From a checkpoint of a small transformer trained on Wikipedia.
Size: 10 layers, vocabulary 8192.
Training: a variant of Muon for these matrices, 221M tokens.
MLP neurons of a small language model. Each row is named by its layer, matrix (gate and up: input weights; down: output weights) and neuron, and shows model dimensions 48-175. Each number is 128 + 24 x the weight over its row's rms, rounded and kept within 0 to 255. A neuron's up and down rows have the sign that makes its largest values positive.
Before each neuron's rows, "fires before" lists the tokens most often just after its 100 highest values on Wikipedia text that the model never trained on. A number after a token or word is its count.

fires before: "." 38, " |" 28, "," 9
L2.gate332 [173 135 135 175 135 161 121 146 148 168 162 140 125 117 108 104 119 123  94 186 119 120 117 139 160  83 129 150 112  92 147 142 119  83 140  85 128 122 130 121 124 127 134 155 135 141 119 138  86 150 143 148 117 174  99 111 105 110 182  95 142 100 145 136 120 182 173 155 145 110 118 124 149 146 148 123  90 152 105 148 126 111 111  90 121 110 115 113 115 134 124 123 140  91 158 142 158 123 183 152 109 153 145 162 125 159 112 166 128 113 129 161 144 118  99 114 119 136 129 137  95 145 128 112 137 128 141 144]
L2.up332 [124 133 103 130 161 132  98 157 138 134 152 190 142 136 125 128 134 162  99 126 141 112 154 139 124 108 148 132 120 108 157 144 132 114 154 130 127 112  99 139 127 137 147 146 123 189 113 141 108 141 160  67 145 162 114 112 157 130 124 120 162 142 145 130 185 175 140 111 174  93 112 152 112 163  89 143  94 116 152 121 122 113  93 146 151 117 161 122 148 123 117 122 172 118 125 127 126  63 125 149 131 148 135 103 163 123 129 119 140 153 116 118 105 150 102 158 102 113 113  98  93 153 126 148 102 140 143 140]
L2.down332 [150 159 147 102 108 158 143 153 107 128 137 132 131  97  99 115 177 139  93 129 124 119 158 152 101 108 116 113 109  60 109 136 136 145 152 136 138 152 153 157  79 157 102 173  64 165  93 109 100 118 134 158 146 146 138  99  81 138 147 126 124 137 124 161 113 191 136 104 132 110 139 156 143 125 118 154 116 139 193 168 115  96 123 129 126 133 117 157  95 153 152 135 134 112  98 116 145 113 105 128  77 146 145 132 136 132 165 131 163 113 122 122 127 118 135 154 145 160 136 143 125 152 148 102 145 125  84 162]

fires before: "," 27, " |" 26, "." 17, "0" 6, "″" 5
L2.gate210 [115 118  85 115 129 132 135 123 130 139 178 119 118 140  80 143  84 135 141 135 163 129 199 142 191 161 146 145 177 109 135 136 144 103  74 103 140 100 120 131 108 151 114 147 124 148  96 111 146  84 155 153 149 143 122 148  90 126 138 127 126  76 158 152 110 124 119 158 146 130 179 160 138 110 121 121 106 112 131 110  67 125  97 100  88 105  93 146 112 109 140 175 131  95 128  99 107  99 145 149 128 109 127 187 105 130  94 146 105 116 122 166 117  94 168 127 157 143 147 115 133 182 135 147 105 106 132 136]
L2.up210 [150 140 128 112  96  96 126 149 144 127 170 145 138 118  92 151  85 129 129 133  79 174 145 164 175 128 114  81 146 120  81 130 120 157 136  93 121 122  97  89  90 142 133 139 159 156  95  81 169 101 130 153  96 171 104 142  94 141 169 155 169  89 177  93 122 114 146 139 168 135 127 122 144 126 176 141  97  98  93 107 117 143  86 101  87 100 130 102 127  82 102 134 121 106 130 113 122  99  80 121 113  99 132 168 112 148 144 163 124 118 135 152 130  85 117  88 120 138 120 133 131 143 172 140 142 105 154 140]
L2.down210 [142 121 165  93 116  86 138 106 138 160 155 119 128 115 133 135 117 145  92  90  96 112 124 104  98  75 131 101 141 124 143  98 120 127 137 168 136 114 115 144 128 146 149 153 107 163 121 111 118 111  81 137 131 142 119  73 108 114 132 118 155 143  74 122 109 112 150 129 147 126 148 131 131 137 142 132 166 158 122 182 156 100 163 103 116 154 139 158 116  78 167 118 150  99 127 146 166 141 109 101  92 120  86 160 145  89  84 161 157  94 164 158  85 173 139 134 144 168 134  94  98 155 150 130 142 149 120 135]

fires before: " 0" 17, " 1" 13, " 2" 9, " %" 8, " 9" 7, " 6" 7
L2.gate96 [ 82 112 134 135 126 153 137 166 148  81  94 124 140 126 146 130 110 154 149 123 154  90 124 156 124 116 127 119 126 128  86 138 100  99  86 112 130 152 139 106 107 111 119 132 136 132 143 108 138 128  85 134 143 131 159 147 146 167 104 104 164  90 101 138 124 154 145 148 118 163 106 135 138 129 148 114 164 125 128 170 167 137 135 193 129 153 169  77 135 164 140 164 181 107 107 121 129 144 135 164 171 110 146 149 150 106 151 127 158 139 104 130 139  98 108 137 164  94 142 141 123 121 106 115 128 162 159 161]
L2.up96 [108 161 143 122 131 129 129 173 144 121 116 116 149  81 122 107 143 185 155 155 142  91 113 136 111 112 157 109  77 124 105 157 126  82 106 112 124 155 134 118 144 128  97 122 125 123 141 105  99 151 125 128 110 154 157 138 129 129 122 105 147 122 147 181 165 153 120 102 142 147 155 133 103  98 123 112 154 130 129 159 131 120 141 135 144 123 150 112 117 119 128 170 159 106  55 153 119 124 137 106 165 141 104 127  98 101 125 134 157 123 138 121  97 121 168 114 147 130 171 145 143  94 149 157 124 138 121 162]
L2.down96 [132 102 141 116  97 135  81 173 143  89 106 108 110 172 128 137 131 117 110 128 141 115 154 156 130 148 145 100 110 112 173 133 116 107  92  87 131  96 157 143 141 162 148 109 131  95  79 176 132 120 158 101 120 144 172 128  94 157 142 117 115 138 142 123 128 115 149 155 121 121 105 117 115 141 133 151 112 115 138  91 107 107 148 167  78 160 124  98 142 139 160 140 146 117 169 103 145 124 132 101 107 110 135 106 179 155 119 196  99 121 166 115 159 158 112 171 144 106 110 133  83  58 105 158 125 134 140 118]

fires before: " |" 53, " —" 12, "." 7
L5.gate396 [ 75 155 125  84 131 111  94 121 130 108 114 143 137 142 135 184 120 132 150 104 131 122 176 108 176 106 126 159 117 140 137 122 128 116 143 121 132 117 116 110 138 134 131 169 126 118 115 112 163 127 102 112 145 104 151 152 108  62 119 112 186 102 145 182 108 166 140 169 125 147 160 145 123 139 155  94 149 124 144 164 126 104 126 104  92  92 117 108 137 131 143  95 111  99 132 134 152 120 146 107 138 188 132 130 132  99 173 112 122 147 154 149 176  53 104 130 118 115  85 134 154 135  95 137 106 102 155 158]
L5.up396 [ 89 130 158 140 130 130  99 109 114 138 161 177  87 153  96  56 142 115  89 117 119 128 142 115 116  87 115 159 101 115 150 117 136 155 136 128 144 126 163 120 156 176 105 124 155 137 114 101 136  83 111  99 110 133 134 138 110  73 140 110 135 121 125 114 134 120 146 109 121 122 152 148 143 105 150 122 151  98 167 161 142 138 138  97  96  83 116 120 143 112 143 113 102 129 151 178 118 143 116  89 118  92 126 115 151  73 104  99 126 117 105 128 140  96 119 100 123 131 134 130 106 145 154 112 156 137 180 146]
L5.down396 [135 129 143  97  86 151 144 119 142 109 145 143 100  82 151 118 130 122 109 133 102 116 120 126 132 100 129 106 127  93 140 142 113 115 167 127 125 154 121 130 142 154 113 140 153 106 107 124 139 117 117 145 157 126 120 130 192 115 153 100 120  84 145 137 107 147 124 106  88 159 122 124 176 100 154 102 145 119  80 122 137 113 128 120 162 120 151 134  95 144 133  93 106 154 117 138 160 170 132  79 117 123 105 104 157 131 132  91 137 144 104 140 100  75 148 133  76 130 144 135 117  99 144 162 143 140 119  92]

fires before: " |" 26, "." 26, "7" 9, "1" 7, "6" 7
L7.gate205 [104  77 152 128  94 144  93 129 132 128 130 155 130 144 138 135 115 102 144 130 100 106 163 147 137 136  89 103 127 117 143 146 136 126 118  91 125 118 120 115 100 131 128 115 105 125 101 126 120  92 125 113 182 148 114 123 100 158 150  94 157 107 167 150 142 117  98 146 135 136 148 187 156 167 138 104 147  77 116 148 147  72 110 106 230  77 125 104 135 114 120 111 133 126 140  97 120 175 121 151  85 180  99 116 115 133 137 149 156 122 142 142 105 129  62 115 119 133 154  89  82 109 138 135 123  97 158 149]
L7.up205 [ 88 115  99  97 141 127 131 124 105 160 140 162 145 159 128 101 135 132 113 153 151 126  99 107 155  92  79 125 133 139 177 140 132 114 165 127 144 118 102 126 132 138 159 162 156 175 123 161 128 168 121 120 158 132  94 156 115 132 137 114 138 168  94 115 115  88 147 125  99 131 145 158 130 141 155 127  92 122 104  74 109 139 170 147  90 164 116  85  98 113 121 134 148 132 126 117 110 134 126 131  90 134 131 149 105 124 134 156 155 152  86 107 122 117  88 111 137 136 149  98 137 129 139 152 135 114 120 127]
L7.down205 [116 121 160  88 141 124 124 127 146 112 136 143 110 105 137 124 166 138 143 113 116 122 135 151 139 114  74 117  88 124 103 100  81 146 154 158  97 142 115 132  96 146 148 179 153 102 175 166 149 173 136 122 126 125 100 120 110 105 151 134 150 134 147  76 136 148 148 137 132 159 137 135 169 100 120 137 121 142 145 125 113 107 109  80  96 154 169 183 142 134 116 109 181 120 122 110 116 137  87 143  99 132 120 116 136 120 124 149 165 109 109 126 159 115 124 143 109 106 143 131 101  85 134 125 160 159 111 108]

fires before: " |" 54, "," 15, " (" 7, "." 4
L5.gate89 [ 83 132 155 141 118 148 133  91 159 132 161 169 161 173 199 104 127 134 163 129 141 115 146 123 147 150 149  82 165 148 136 169 100 134 143  99 140  96  69 150 144 121 125 134  98 129 149 116 159 122 141 152 108 127 144 135 124 124 138 157 121 147 106 118 132 149 133 129 160 140 124  91 181 113 120 126 146 114 140 162 125 103 168 122 142  77  81 112  87 126 120 125 149  90 154 117 128  95 122 116 131 158 133 134 109 141 142 167  99  99 137 144 142 152 172 109 121 121  94 149 147 116 133 109 139 148 150 101]
L5.up89 [115 116 107 130  81 145 134 148 128 159 155 149 143 123 123 146 151 116  76 149 148 129 120 143 125 139 154 153 140 133 137 121 160 118 146 108 129 130 121  82 167 130 149 169 123 117 129 100 134 107 123 120 131 149  81 119 131  96 149 118 121 125 129 112 124 143 149  67 122 149 160  97  87 105 117 139 132 135 121 133 120 100 120  93 123 105 110  90 170 106 128 126 156 124 187 116 108 139 143 123 109 140 155 117 134 169 108  47 135 113 118  99  91 133  99 131 116 140 157  96  67 120 153 126 135 124 124 159]
L5.down89 [149 124 166 138 156 125 140 121  82 170 148 137 109  99 111 148 113  67  93 156 106 154  86 104  93 109 152 114 135 114 166  65 142 140  92 143 138  85 112 115 113 146  94 100 118 133 116 134 128 110 126  92  75 112  79 123 136 124 100 155 170 127 121 121 127 129 140 154 106 119 101 126 123 122 139 105 159 103  86 121 130 145  99 105 154 118 136 153 124  86 144 111  93 163 155  98 113 104 162 147  98 149  95 123 134 126 134 131 113 172 132 120 138 119 128 114 121 136 145 191 171 156 141 111 152 108  86 111]

fires before: " 1" 21, " 0" 18, " −" 7, " X" 6, " 3" 5, " 2" 4
L7.gate624 [105 121 111 116 130 164 110 147 122 100 177 110 126 145 109 143  88 104 130 177 167 146  69 132 144 114 121 101 132  98 106  83 166 122 124 101 137 135 135  95 172 132  88 125 154 116 111 127 102 142 119 171 106 158 131 141 142 125 116 131  88 158 163 134 102 142  98 133 140 148 121 146 115  96 110 110  74 138 101 148  93 109  96 135 151 108 138  70 138 116 131 166 137 121 143  90 120 133 164 145 138 137 184 151 122 116 127 132 100 107 151 121 115 112 123 167 121 119 112 146 115 154 131 138 132 131 135 122]
L7.up624 [160 117 116 122 136 118 112 155 127 100 158 139 119 140 140 125 127 132 156 195 112 135 126 135 137 153 106  83 175  90 114 147 125 106 107 119 169 129 172  81 162 142 133 144 136 150 157 120 144 110 126 142  70 166 145 140 123 125 139 141 134 130 142 155 114 161 126 145 153 129 139 140 137  95 129 155 115 134  82  70 100 101 153 117 125  76 141  89 129 148 139 130 188 146 108  94 128 127 134 116 174 132 165 136 126 125 132 126 161  72 171 175 153 138 134 133 149 131 146 128 101 127 146 158 147 154 108 130]
L7.down624 [128 159 128 161 171 109 135  96 115  39 111 134  98 171 102  93 138 128 141 132 110 133  98 120 148 111 107 143 121 116 117  85 129 122 106 121 145 126 149 108 106 106 112 158  99 150 135  99 128 140 115 157 112 128 173 163  89 158 128 132 152 118 113 152 134 125 136 135 132 115 147 163 159  70 117 144 127 128 121 129  66 157 163  97 137 108 134  95 120 133 121 154 160 137 129 147 161 101 107 127 113 103 150 136 118 145 113 157 127 163 121 132  97 111 111 169  97 130 128 117 102 107 131 112 113 132 133 103]

fires before: ";" 21, "\n" 16, " (" 10, "," 10, "\n\n" 8, " |" 4
L7.gate190 [126 131 151 126 178 148 182 144 130 119 128 151 101 151 140 103  93 119  93 109 142 121 107 118 106 143 176 103 182 154  91 103 117 126 114 115 153 113 109 173 121 105 161 115 125  95  97 106 186  92 133 155  98 149 153 135 142 127  78  90 135 116 168 100 112 105 112 135 153  95 122 143 129 141 121 134  75 153 142  95  91 138 125 125 132 125 137 128 148 151  87 135 135 115 135 129 111 111 145 133 123 141 187 166 138 168 114 121 123 118  92 134 139 184 128 224 123 112 136 135 164 150 162 148 128 124 127 120]
L7.up190 [124 101 120  79 113 143 179  88  90  85 102  91 137 103 121 156 138 126  98 103 123 101  69 165 156 131 144 131 130 118 113 173 157 127 150 166 159 100  86 176 150 143 157 132 157 132 133 134 110 121 117 129 100 149  77 111 126  91 115 134 133 168 134 103 128  96 126 130  94 199 101 133  78 156 156 113 151 128 114  90  93 121 126 124 127 133 117 166 118 128 102 102 123 127  93 110 121 100 130 127 157 128 137 103 147 137 101 136 119 140 121 141 131 118 106  90 162 168  99 136 116 116 110 140 121 135 119  93]
L7.down190 [137 144 101 105 147 143 142 155  93  96  95 135 146 108 128 123 134 111 120 161 128 158 136 171 116 124 141 110  86 120 143 185 154 103 119 154 140 128 108 154 140 124 134 145 137 150 121 152 133 115 133  98  85 115  86 140 156 118 160 119 168 150  83 107 144 116 144 112  92 118 115 117 107 118 177  93 169 127 100 155 157 115 108 117 112 100 118 142  89 122 160 133  93 152 137 157 162 140 160 111  98  87 100 131  99 102 135  90 156  70 125 114 146 118 148 113 162 121 148 119 136 144 144 104 131 112 122 173]